config.yaml
n_layer: 13
d_model: 768
n_head: 12
n_kv_head: 3
head_dim: 64
d_mlp: 2048
vocab_size: 31123
activation: "swiglu"
norm: "rmsnorm"
norm_place: "pre"
norm_eps: 1e-05
positions: "learned"
qk_norm: false
attn_scale: 0.125
bias: "none"
tie_embeddings: false
parallel_block: false
init: "uniform"
init_std_qkv: 0.018
init_std_o: 0.0
init_std_up: 0.018
init_std_down: 0.0
optimizer: "muon_variant"
lr: 0.0127
lr_mult_o: 0.892
lr_mult_up: 0.704
lr_mult_down: 3.0
beta1: 0.9
lr_head: 0.00557
warmup_steps: 200
schedule: "cos"
final_lr_fraction: 0.0
batch_tokens: 262144
seq_len: 512
doc_mask: true
train_tokens: 1091000000
steps: 4162
dataset: "wikipedia_en"
MLP neurons of a small language model. Each row is named by its layer, matrix (gate and up: input weights) and neuron, and shows model dimensions 368-495. Each number is 500 + 40 x the weight over its row's rms, rounded and kept within 0 to 999. Numbers have three digits each. A neuron's up and down rows have the sign that makes its largest values positive.
A block is one neuron, or neurons of one layer that tend to fire together. After each block is what it responds to, as a language model described it from the Wikipedia text at the highest values.

L5.gate108:509338523436518534459520526528554531540446506474508441456491476471531476502453525517520508533506526392518520477485465583455494506554478533440516498444487480471482488505539529569532477540503535482508509474445472499496519470487491501543485542479495551601483459429427587493501494440540541480495525496517523459514495482497498520479519568529552540511474478563505482580485549552528448508499
L5.up108:550537475520560568455579472524546611539503476473589470481450432500526464526472479527569477519491497482479525469497507555451504553497554538505533529492527418402461510422592481546495537534537475527524487571474456493461484503545478559515561483489381496456515449489515580453450524455499532493539539524556550529451503483526470559486519557544500487495461548518503542484513525494519479475496
L5.gate711:513544516524547518470458494499539526504494570565468400526518485480484549490482504500563532484518512520441458509566521465426498538438413484455530548510545567575479515518497529579505470511487516546539495422527454496424537462457465487507528485452500482461423529451570565467425555443479497472483508484535514461446469465570423465463507499494459545480442484442524501478427507494475477529517
L5.up711:514533440480504475537524495528553521465520496446446431511539498554507513418483544495551475444472424602519574428497521524514504461525514459497536523529516386521474459517539521507527516480510490549484522494444530516428496492443498519500497507504524465536522480502453551547443481497497490448499497542442520455479450477526507512593459507447448486448472510425410438514431514502510499477439
Description: Contrast after negation. Clause-joining words such as ", but", "and", "only" or "however" that follow a negated or limiting clause, e.g. "was never a federation, but", "nothing but", "not only".

L8.gate295:437579511488474451447403502519509504486526470499491481526525489531520533495520530474494519481473483528429536514530492562532566543583496420513495514489523547494423438423544497489498493417509559479525506531552492458498507575436567487550436458528505488584483512514546505510453458422566458480510544434460473447522399464538496524585430478456535462459516473482406510501498410522510568471475
L8.up295:494518523447449529522530483507486539501458437453535505471460479526481550473468396416475477490417469507483436513549521551551401451577484503556430479477533530496485464525477519494518457488538430493595486496556529481496521485590436567512468522459564434560503520510539531481517498533503521562528491541514536496548479460526515506479475539476525541464455517530528491488486491540511505498490
L8.gate350:476470495505495454421514535478496550501547511474440456500536525456420468531460443528526501486519540436457448541519445453497463553415452428448574480452534487517523493447508466545460478577477524471449412477463454507517550490535486522512522503566471432532497506500475459522394478511515533517546513520460547490427494460512529503477529573489504508465408491496535508457484500476558498578588
L8.up350:470515512431491517542482490447544564477480552486508545557553465461589476551490445554535488493456502522498555494529597543502513459513478478507465517488493565407541485464521545532492490491547437541537397542553512502558490472481542473567444491472467489510505544513575511530470461527531567472471503550545525494440473481534550469563494517504467527460517548540495490454495472490509513554456
L8.gate512:559521541452508521462468495532528541519567559473500572459480489519503548521551456450507472503459466498481506471426483486510560503525520430417541538456488558433495455458532503511465477512512493473546491508488506480535492510567519450522455601476447529470565567532538420536530550492523501472502495467506474488536472549477561453471477464466483491469459528487425546477449450558491549509493
L8.up512:509488555516487477483490538533448540498487536574453443473482528471486520439505476538515512559499412520510406440560483496497494468521495534528459519466473450529532507515456532493548504619492485490557482507470532474525498491576514508577407454514514435565452524529572501561520478473519464529453495503529484501489434527454474506506492404476495587514533423484493499511529473576530581562552
L8.gate727:521503456562522428445460521522536447587542468478522481532485459582483601498524531459522515456504447599471556476496518471564503386533510524463530528448527446418508506482519522505502412579492537510492460510526465523427480435494452479487494550527542445503411507481538500526526481486522517535436517535514575488494511459527551524629565503434535539500503526502436447535542506560455523506458
L8.up727:466480470555443514530518537523546484510469510496506494484587545533512497497567538435516471493467479540523502549520549478546495515537527465519479477543481494476540490451504479482476481463455485519512608465553448420456462448533511497462549474506519481503544497479536513504479543494499542494462476430491549503474485473528556543526513485429469617480501531464540488493516464522459509478416
L8.gate923:530537496548456485461527526461456488506529442514524531509511468436488515473416452504499507503558459545477500550520471476527437409555454498508439504524541477455507462495476520476478568405573478495484471504497448555537509573547524465486477551477480380493403426502427460457576429516521468443531519480467463440525483512552442425531500494517490538521533442436542524510547486460460554452441
L8.up923:451535473482526474499580450557540516432450538490536502525531496508517441500513508458412472533558447587490472542534503543475557503387462502558469509539539522513549473521550541511454472579461516495484475512483531506543426543522458489534526470471515473463554511538505532557459560441491536464530511569459468534537489511514481551620529482533466509486458489535470509531532470537455486452531
L8.gate1086:510486558497495469503465486618531492480530464515465521539557475445511493489442494514439496430484507505520422594464578510493434503480515429500583509589509484512456601465490461447575499525411542471546488513568467467506501536545441483542466420468513585490489495499531534511567487567497465463406450530502519525463495524499557430565496426544468529495495517511446535465488499464557508539558
L8.up1086:563526512596409477435524468549505532499522536354545457464513446510443562473520526446448443490546456535494485510503465507485512540502503483542503538491524525540523593490573455469562464471505490513519451557550513506477472483447501548529513596473456559470495537521585480485512503589471527440572558476480463489507434438481488560457523496465489499500515485446467552506537466485524473509541
L8.gate1108:561576583520549495419526480556531437507501557413450501502555505491507458596434519498538456543545578511511524533517503459502504466546569496545533478451478493497529488488485531492529435422504519500486494506507490476445538469495526487555451542575482532490540577560442469539528603473479443448485507443488464504470489540513517555549490510461470439532492526481548474516448441550527456517558
L8.up1108:552472437523461541539463432517570568519460491476448522497528436587509546442526493494426561473521469490466493486530518523554507495484548455496482424435615509457557509469489444536508401519488554519514532522459541505483495524479504478494513502448438469454559558497510497565476544505431469536469450436486579468560546461532538585486533515507516525474470531513505501489474469453471604553505
L8.gate1338:517508455526520472458443523490438441497514552506486558551559525526456462504433456488504507530433528592476427440505491468490533479583606497443542473455462535476528462470586559482580459545506488515534461538609468533467497474519432557543430494515509483510552490503471556490438420525482445474553550535481484457482476529531422475547485517572497475493498526534477576541489409528459557500474
L8.up1338:517500495512524530448429448567567535552528446528482446479532496493563513501491530448541521489560557536476502557568518543558504519553508504514473503504581423498465497473482467537584539555475508567521495479509524423463427537472508541494514510488546483498500526454620509528564528531426549444524485533520436431468481465552444453497570587520557532491509514470502472531518483509504517484487
Description: Clause-linking conjunctions. Fires on "and" (also ", and", ", but") after a full clause ending in a place or noun, usually starting a new verb phrase, e.g. "…Texas League and began".

L10.gate658:447534510489433552487526527524461502446520563439510472492549501472516557501444613441530584486500525485502498518489440630520503501471583500481445457525577461495499465512529514538535480416489448484543508471551489524481491488509491496510550515497496477488479484513543587471502491444495488504472512590518454485522496474553489529555478508455553539488470518550487487499536505490558512491568
L10.up658:462582462496560548493577498486516496552531540488472569543543496478460471512459567542499468501516513514493509509486451463455466522488477474525469473498490497483463474478454489544510540472482503491557486535479507483489501464476535496527499499443465511450454489466535507520424546462466517448485516493524556486484467542490498551560551518551471509545444511558482477530472454533515532464441
L10.gate985:536516535548476473454568555465500525448510551527512423574513494424482516455526450578476511497570451483476511491505465537485564475429483458557465445462484464516570413453429572565484447462510479475511546587477493511457438514559434519498522571458540461480518490421513553480536496423421571513494533563513474562460432488599545515528477493437512552453483468455479428474533509494515461385516
L10.up985:484479530491422550543554554541440537485498475479458460565521549449531512506482490504436501548478509517442472423454462487502555484493508502527453468476526508549564432494437512449529502482446422551462511443562392527502503521543535551494563543458505484486506494508482530496529546427487524515493495498444476552574575458524550487484533504422484530497578434476516436459484468520431534505460
L10.gate1677:510526510452478519504579435477540449466526496448481513557491485436534464470445520602487538583513464548569548564500519503479420466478508443517558471538552577516564501457546519392514499441460508490472536547480432514536519470462521533522500481500481448451566491505530534538489448448528510482491525553498505515480504424480489516552500446577506477510486480482476492537457480529516471497536
L10.up1677:529457530461482526538466538505511528434546523473541545531496459363478604534554552485477437493503568439463520517528500435530572512515499475408533550504554529529504519464479513471495501479508546457446473488465435484478496527535544578515488498495486513459500461458534456505530445496536508470482501505478475592490482499498550567512522568553499445455461524461436432464527498478547543563490
L10.gate1802:522480534517503468504541524565507504505476482474557513541489542510475582439546424577507529489512536520542461566479471468557591547499486509499478469523462495420481463546483550491443465464437521451499564497516487488550474455463498479468570518490501465513470497522479484481477480501476524533480504439445473545509479451498513470544470504561521537490491424543441491457450550483581505475510
L10.up1802:565488471544529532528579490437553595495537475465505439592508450511552498517525560559531524465510517449581464518461569451510505531497453440480605507512517515504518582493516543515419493447550542395538487503443475489551507479561481455515541491501465477477501485539454543513535477455485445543484455530542585535506508503542472542488458419518466573532479521513515463480532513544555489507504
Description: Model designation numbers. Number pieces right after a hyphen or letter prefix in model and designation codes, such as A-4K, Ka-27, AD-6; also route and catalogue numbers.

L8.gate342:424488465521568528472525456515509488511438495554450512510542485474595480551605502523526526484481453504582502495493526513525512499433518511531477492481490489445476536519455519537429527426448405553522541512497502479534501546519423502475495534549481497463471504592541445464535503491471450510473440540533444510488489571478558565584425435538449492446498529501568541444531568457425485513466
L8.up342:442483539504478459524507510527461445489483457522529525491515515530492419506513506459534527532500504513485482522576458430437520470510514448549495493510508527427461541472515476475510524478450426500458514471498527418485511490560557501464591447499500476562494563475514492580549488537512516477557569472480489484454392544490470496523463531479483537477514523450503577547504511542478453457478
L8.gate605:557493566451553528529512478478548469467553491508492605541486460501488438529452521571510472480557493596525506502443572487520524501503514514532496492517536486475536574487527488522450548490553596430506482499413528514508473504532596499506485465609404509547461515421481454420440446468426517491516550526519528427460575496523471459569549502552481524400481529502496471484540526549488558554478
L8.up605:545496546529396530572482397438579439487549499502475487467474493412573459539467476480501385531521503519527556565595533494540467489495452508554496523524486521494515503460482469475464447472467516486531542525430450459516538484483566586525537476540496538491534470491555541482560463512535513466499497461529588548537549488529482453551462508505499525543468481467508478528488460466511550458490
L8.gate659:508501500514511499546471501444519555452531460447471455473464460507472412462505514492493494491509598508448539534542489500536526454498507513492418508543496526476499439547461503502525574506484484477491502511496454456525541509487439437450520513484518433488507442518463444501539537566486503451463461511459514516535533415424461477498542496539501462501458480484546592521518592507558556480468
L8.up659:462551525512444466474505462441516522499486482440510495539488467530525415503577521527474540568517432491505516461508474494556553476531499420558485550556542478429562433530495428521476519499527490520541583516546479513516514433505425501521529542535526550529528442456492484519597497431588543551500517510498469584519414523507457509451478455474511486566554486528551521510513550517415451492441
L8.gate1163:477504567453468482474504536520512495475532508478514505530457444498512502484550461497534553532593468555555559458481494550504560464466515481465502548517463456463529473523587522507487494455463492489429467496474531574508493489565550491497514529532509442495539506531483510501474479509481555502544479503473534459469481521588534484478514469477505531491449492491441546440519467541489500483535
L8.up1163:506535442454479498482479414465539478557496484481525474502507488474504530522470505533520551525606523410472545529511468488541493456538540418518530471548498460518494529495562435494552486543519509445440481481461580520522500494425550504523616518546565494507454476435443444534552582493551538532382494485508484558528460415490476554476494536497464528512500529483441468436506528499480534505505
L8.gate1486:460499518502534498457497440567482476505430451411581463460580543572482544392444459529461476546525483447538457524507489502532491505488528528538437460448494570502589552496490460471445506508466529536517478488501491482479442504486515494512571467520480531481500499489497509495492459506484489507526479495478473449544459508563475394451469460552493481565499491495493498438597457513517622525462
L8.up1486:499514573509486440524516470498428542505453574478492526442520507468551527468480448396452490534446494493510502454570503526435464439500472470498563463497453526484530542505577469556480516472530464531511556545454466524443510531477476513523449571512484568376563521536472505535518489558503452520535523474498550487484489494530512597508520434482564546550475523490530455477457502414551493482451
L8.gate1705:508480480510410520506411542510520500507458528549473543484544496508472509539526485451491575459536484529449527538489456474468467524394492473492511502525579530546538493515537536464457460434533558441506500542388547477506509504539432495458527504520502518503494491525593489525504534456551527488451446477480461536467550478537517533470541457476513528489486441513470478551573506557427540551538
L8.up1705:456555518483470505490416497495506493538461459481495539450453463521479474469516530452489542537567511513479492476420474510448502473455491430481469487484579515541489515528491560495437468461560495429462513553542530529479518498525574522530576473468538541497544514493480517459569521480480536441493454487519420576464488509532560488515507404533436550488577440456527440595530486563463500440541
L8.gate1749:567533527456492531494506521444474560482513493515551500484501458526468498481491533474535537480532505512535535568510516483492489465501477452439487507510488529506474458507581447488459541493482600535501516527429476523514485464475604526496550484479494483426472517455444493498507481462484570456497520485547461516464511487574513560554455410516540478581514577488427438444537435471496446518536
L8.up1749:518512575517458575522516470473498547479539489455546538464480488501484538495514528504478561536581495503496500592476502476499529434523442509496462487542551491522503515466551452486524493466487632508498469503477502550524534493445474536576469513529524465446531553514487467524524511450523510500561475520506404530481498460501520501486526434562496519496533537524494494487565477493467530462405
L8.gate1765:549547462619478529539478510546488543500529504449452605493520522502478504577504461471492552465520488501588458460490518486503443532414581505501531478494544544509480454496543458490541522512459491506543444469551467449474497498527490488572508479491494557514532483491538487561487518509425562541499495473557577520455521529537475496560541494463480527571527450444505568393439484539497519445510
L8.up1765:521564508483483515539516503507481534492557412439463501497483538456559516490500491476467530471450343509484495502479415499479378449424530553488587430501395444523489517526572504464538555479503462526494400575545546476512505491573555522513473510468452486559474516537531459569470522493449512474482488550619444494523539547513508514515501395522544461495510525538491580418416502498499527470504
Description: First digit of numbers. The first digit of a number split into pieces, mostly the leading 1 or 2 of years (1975, 2025), plus digits after letter codes (A1, F9F, Shimal-2) and table labels like Team 1.

L10.gate322:484566495524564507518544568516475570537517491454507462492527517525491488502552522474527523458494524477482531466537502458545502457500572520527513463566455484452473509522462508474508457500444498562524520418524513525495544524474513511582435564449471553522536492501437485517465546554523427499546524531437604570473493554477502465611504451524476475504485481525497556497538458540497541508540
L10.up322:511478459508477544527533471520564507513517527524553480473499448516491510531515493479490486437509574474491485548536525485485474486545471521494473494521439481499508480499459537455480442499506508488491466489493414531408440509419468616488465641540528459485515489484522517508472543438486438541490432472502443494514397437543496550559575554507507591480471497459480579434487493450470570407492
L10.gate493:484536416514438519617527527469546510569539435509547556548420538518509518485492538520468538497563501481489479470517529553528505468514495512527484427528475517507507410515488486472469494490500560441509493462517576467561439451452461448513576518512499506449472473535484525531512456480496488459502529442484555462477517468546492523484507472518512487441573488434477423492499515526498552448474
L10.up493:492534500469503481514453537490428566483456532446551461456502485541537503497542552538463451469530476465539525491533538504533464481521456576582530493529506551499456510517560540513479482553530446486488486468476478540503447488489508505570534469510502497512599507527369456485513407513507539444463490498458481447514475528528531536493523464500485552534428529485535458495479475484508509531533
L10.gate913:528465454472442531508459539510562509524507484565492467513470507513401546497493514573624465522507480482541550519555483455380508480514530567488557463534470493465561498455527511566509483525521487501552468461532511453477484477486437498530487477480510510487469579516478459540511545499475452456509452424410460501559487531509482507505507516490496493520478530530409450458553453460608460514491
L10.up913:532490503532455533492553539523454504488520522458506426522555570476504512515523534471480479471553439526482526511519457503509483546515478506462544440481496454543484555490442451469472489570527517485486452503504549446536491475517444465481455529483453469526568503518458501520555442536495473451455457486449494517482443459493443506535567587499471558488494460457408519530474500600480510468498
L10.gate1517:508471506495545457576531549495474500435490516506508464575541504478377424449426511503549507536526508484544464455521510453469512401453589477473506478528459492569509481515456549566515490572486473528531474473418537428585488491496537532510543486531511495478516507422430500508520553529564499541497603533464481488481440523432473486529510415493475574459458539473395543482409413526471468464519
L10.up1517:540453508527484447407496495527468465533453491434483557500492508507424465500539522509524504510592542493542475493492534408495479541420458546571493458595470424474489477507495536570506495489555492544524544459497474562554500581477551537491490554543471482486529492537494544463429557451464479466484524471524505464490531507468554491586512498528573532489531475493465527379506527433492532461471
Description: Word-initial letter L. The token L or l beginning a word, especially a capitalized title or name starting a list item or table cell, e.g. Last Full Measure, L.A. Law, Las Vegas.

L10.gate939:545472470568508466490484454471458508532550516430525452529469496493476442530459494516506520423535525482508477520504474516508566563513493506401472499470509530472427427473557445490613505515499459551515489457539382546529481498519436497530505554499545488459564541508451523517460545504492548370506522446506435465560517454473461471481505539583532528537572498457522485515522462502534493529508
L10.up939:439486538472510509514502492478493533453465459450536488459489590512499484540526512511533513482480495509426450474522557525469495519426495496494450522494530520522547467524463563505523486502451483480571487496445476479570457495527475588458413538533500522526551530556517530488505453433517483436498476441456452473544435408497496559484482532525530600494454534455477509510547520496516470564596
L10.gate1135:535573459440468502577449552504557483554450440481529517584511495457418467445571469497464481581489480491494554487545575497520543413526475511484508482567457525476418462529515499485505462515483488517534494486497550500546527485488554527521551551517530541402553558541528441472458435449439421473504572493474512508480503489447603440475466524503507548532506564503450517464479497536490469540548
L10.up1135:489548507450525564396477487495531488508539543518481430536425550501505490528537467538497483514469511412455500476497488498436564433405496548404592565544543513484496505488499525515548569560493470457504493521453515530496576522482467583510529630530454532482593498459585491469418518530447502418439467466462505449593485449542557557460562456442523506570585554474476501461514483478486505520454
L10.gate1161:473525536485543492480521400557430511489495526470540485445432616560518493499555444532550484451467471497513449542535558456519482524540397510521512553460511562431499536479501573570582532543499469528490527484520479538460404477492477517571460476515536515473501474511471441492560564482460466437668460468498476426523500542608488529496486508441482449546550450468510517514490460481500503548548
L10.up1161:485446497457502395418500506478471524515542485511454480464470446493449475520489563429542481540494489587447508469527407553507471549452413471474436436457485535522441497466575497458532470472435498497509547494487456564532383506543475499555449488538485442549529559517520533397490436514494528495474471451525415459476467477512496445527483532497482441510448463540479447514530504435461546581490
L10.gate1588:488572525547500564438473554539453487464536516405509486431547558497535617547454513494495527568489513535493448507513505509440493486498477499429521477553489518482486567474492511449525483499509536493544491527488479462461456457497527480506476586511510458504561579493480426519487478482471511514495525522483470457498521526479500537503522467514517512499559470464425492532455570442515524468607
L10.up1588:508471499463464467436521541510486491496533518491528538512460506557589419465548459558448510506497457496471436535516535508487567486456466501526503583481476507465502468511486506428549435517528548421434500534453483494501455528519469485549480495515555564512500555534486510440451478528533486478549516515507474528502441497408498508415553510561488520467553512556534470549469529520468501560620
Description: Clause-joining "and". The conjunction "and" (sometimes ", and" or a comma) after a long first verb phrase, introducing a second action, e.g. "crashed … and paralyzing", "raised money and sent".

L5.gate826:539408529498514443433511516489442539533529545503541534507542467514462446484482609492415508470478562580469509541550465435530502473498521522565557511505516502496568544469553511494504598502504463511509472523487515525510536522475501431539489451577525467470486507432515525458448510507535513500508542530378523444599529533547413513538548459513516497449506560538437501425449511485486435487594
L5.up826:515470558541519484516485496502477540511511528559509507451539464563470504509548487522469405483486518530474507504589475460540439438569542423522520467479478460448563523477518453409515560501507449558445528482476442532494506510548439409496493511529488415547463417521560530455522490467519445484497535453481486527561423498516463467509510486467539474432512475526480499399477481473522513530536
L5.gate1798:574568524509484548515474433511449486576454476579512573460552541484438577487480463551457446539429580472500540483526446508536469455579461545491547423444556485516470552493520579572504545479522496529491534487483468478483489504547488512436440510451515456557506408479481509471572532507532463527522453500476524453474511531522477453472536469441509525502521497445473514432555538473553451520530
L5.up1798:423540528529466462415498471589504490479557523480445584506467492497551537498518465500541478539513548559474544515517523461485504477479489540473526479497537504500531551496516451494563477474492515515465542492507485544488527541539445513470505457466487488481514489488492508469474554490529476483539495494533481512521506555414587515479572485512490498479543480551464495486458523494529505419529
Description: Early mid-word fragments. Short word pieces just after a word's first letter or prefix in oddly split words, like un-bl-ended, un-l-ucky, phot-or-eceptor, f-ell-owship.

L8.gate9:446472497510584560558495560451515542533484548440508527446496464440459506461533538449511522542500504447495474525500511522524494455558454476508551530504567481545540547500436529537450497512510483532514438547528462526436496506453587495516458537472506576496553491454542498487488384487536582504416535471507508516440402522456471423458495551522545468462492541542549578492422571518496591478512
L8.up9:483518460483509481491465428504507538546502471480531476477455523460488479447532466447592412430499528526435523524549552485469506411510529452529537493557416548537438521518493532466484527502467448482491466506469532449526471564515446456534439520497537463443494453513437547541596528515552474395536492520490462505452544510558426495458498498546508518497484540447453476481511559453551546456487
L8.gate1005:424562540463478472555469494497511473498505504435537468491482518472422486568569502445472566468494448488471519398482509451512487440520507393532522524490554552448560490497440501510491452468513478517503485520538515508464516471578496494584509538536451510493534568489510422537545423556579489479526435481483477534486526489532542474443457537481525568476466431508497545445597464435542535483490
L8.up1005:561495464462480477551437487496581566441496516574550511568491532477452491538462556477452495505448448533489436403468528449570565494475451433472475547485520544450558494562521496523518532519449519508588504466486451439559464433489558549528542518463483504497557423476495455458483469462457488521482536528513491519474458501476561511468430477484465445457483470503481519488497469574506541499483
L8.gate1034:448565528485527488557471528416559527442522495450560544507472564461516482478579412470436510502568525521474520468496555440535429571540521537510565461546466521481427472485479526561567556526474526509515509555426501475460572524528462464429531458588510496529575469464505503468584497501497468492518494507416478476437492525475506447464512505416513471526444522500508474498512464494459488418542
L8.up1034:480454474475523440484464531470524461535487518566451515572450490457483453478484510468448544487474481524496518526505497447543492532523484438450510458484470490494473516480557527510442539505470543471553580486431483437438455514536482509584484496533487418509576529500532431538533544449501526489507499532477466512503526488436519480427509510527488503504478517451481525577523567515465465483533
L8.gate1465:549504503462567475548465489517471559494495458530545543503521473477460531469473518554512531440532395542486497565554518494465507509533480492409511500526508495492466515541496538494515463590521572522480466443544449468542494510542515447456570538473479473439484526496465474502500483486489497511425519526531503513486477506468504466526458545583559522471548447590519443570459538485457418488421
L8.up1465:501464528456422483568498513442520533494527539441451465468527554486449430570539459522470461584494507471483573575410545460481549554466507463534525456525430451483511514556442458448547470524492433582480561533576499418438429519502444427447541506512559547448480508476459531532526564496556460518503571479522504454490467497508504447503525428506470504581473474445515593511449484458428531481528
L8.gate1471:556484596529444449480456491485389521481487483483448512571509494497520560477506541403483444511452484479475576583497546468475541508568516446394562513433521510473535511489485497540512565494509522496447478493532562503521528468524475454578538503543561498517480472533537440476492501486489475540503509492538442496482441430493520534537519483454474491408542502547461554471520554478479495509478
L8.up1471:553480461487471537451460509495501540544552475477410482482486508525574544447541568557494447487526599521501540518453466510489526480509508571575522484543438394457517501461551523470480481473575482468483464425497517540520580520526512514449582530469525470454434531549472530545548518490525505534484529490493548528543435558461488456520501488495586537471500555442548460501477450513569558462502
L8.gate1476:443463496536406485510477442497519485572470524470459522500500515420439441548500515529497472495417472531526481476510560492532554458518413519461469507440517547554515407517569418488517513494544503402433502474475485446460478504586423521492462537535461519525581465458504460461552415457578525543469533518503429478424460435460492498528502504535541525455414483528484534521521452499520496487425
L8.up1476:499465501518515478539516540529458490562456515469476535467597561551502486514474459493457530464473522613516540515540464425504490405502481511497584529381464478528431475465472447521488450521538541508495577379533515470455483502503442505485480482446489450416490433532416417504484533556501456559507511538543535514471464515461518543507458485487554529504480519477494572607569500504557473466494
L8.gate1929:497534505466506506407521457429464450521535511471526548517458531527460486422521543516469508509462535538484619495492423501539494469506537503460567495559381507508511479375504455505503535511522532521469482432554478493521516490521496492530533487497542574482555499491489448491473513463581510447546547473496513399529507492549553549462476446507523518514504470506411428512498495544505547498544
L8.up1929:531417515495481465516494514541478461439462485498486470533514538472534497440540556439477499456476544495489521510458490523469544466470553537497509534480462473534503475471507472456495543481525548465530547486444492498543460546442540476516479478489478523531459468484489529521550452511561414406496519553473483509474477493592476502491437492536515523513555439517490523496444509470451515466514
L8.gate1945:534463415474470454484442538476525488529488532511523446548493463545463520511507560448638460468502434520454506471499488573488554551514497515520488534491443492465500465553546447488508536442514485523451455502460482522513501487541557448455478478512472448510435476518505581492541494556524402513481515528438504450540579469554473492547542416525550545442506526503496539452507560435448490528519
L8.up1945:476560539444526407466479550553450534503502529478547535541515518436524544498490562540507458487522506562463513487569455487545537499488514486493477447469521447461473483476569500554558557505514472396526458512459432567492447532505509539521496504474524490534513461513451519502549483536481501486484539460551526468478491559523506492581450427510459496510527486430528491443452538489426522442505
Description: Word-initial l and he. Word-start "l"/"L" pieces of split words (lion, lament, loyally, Lady), plus the pronoun "he"/"she" opening a clause after a comma or "where".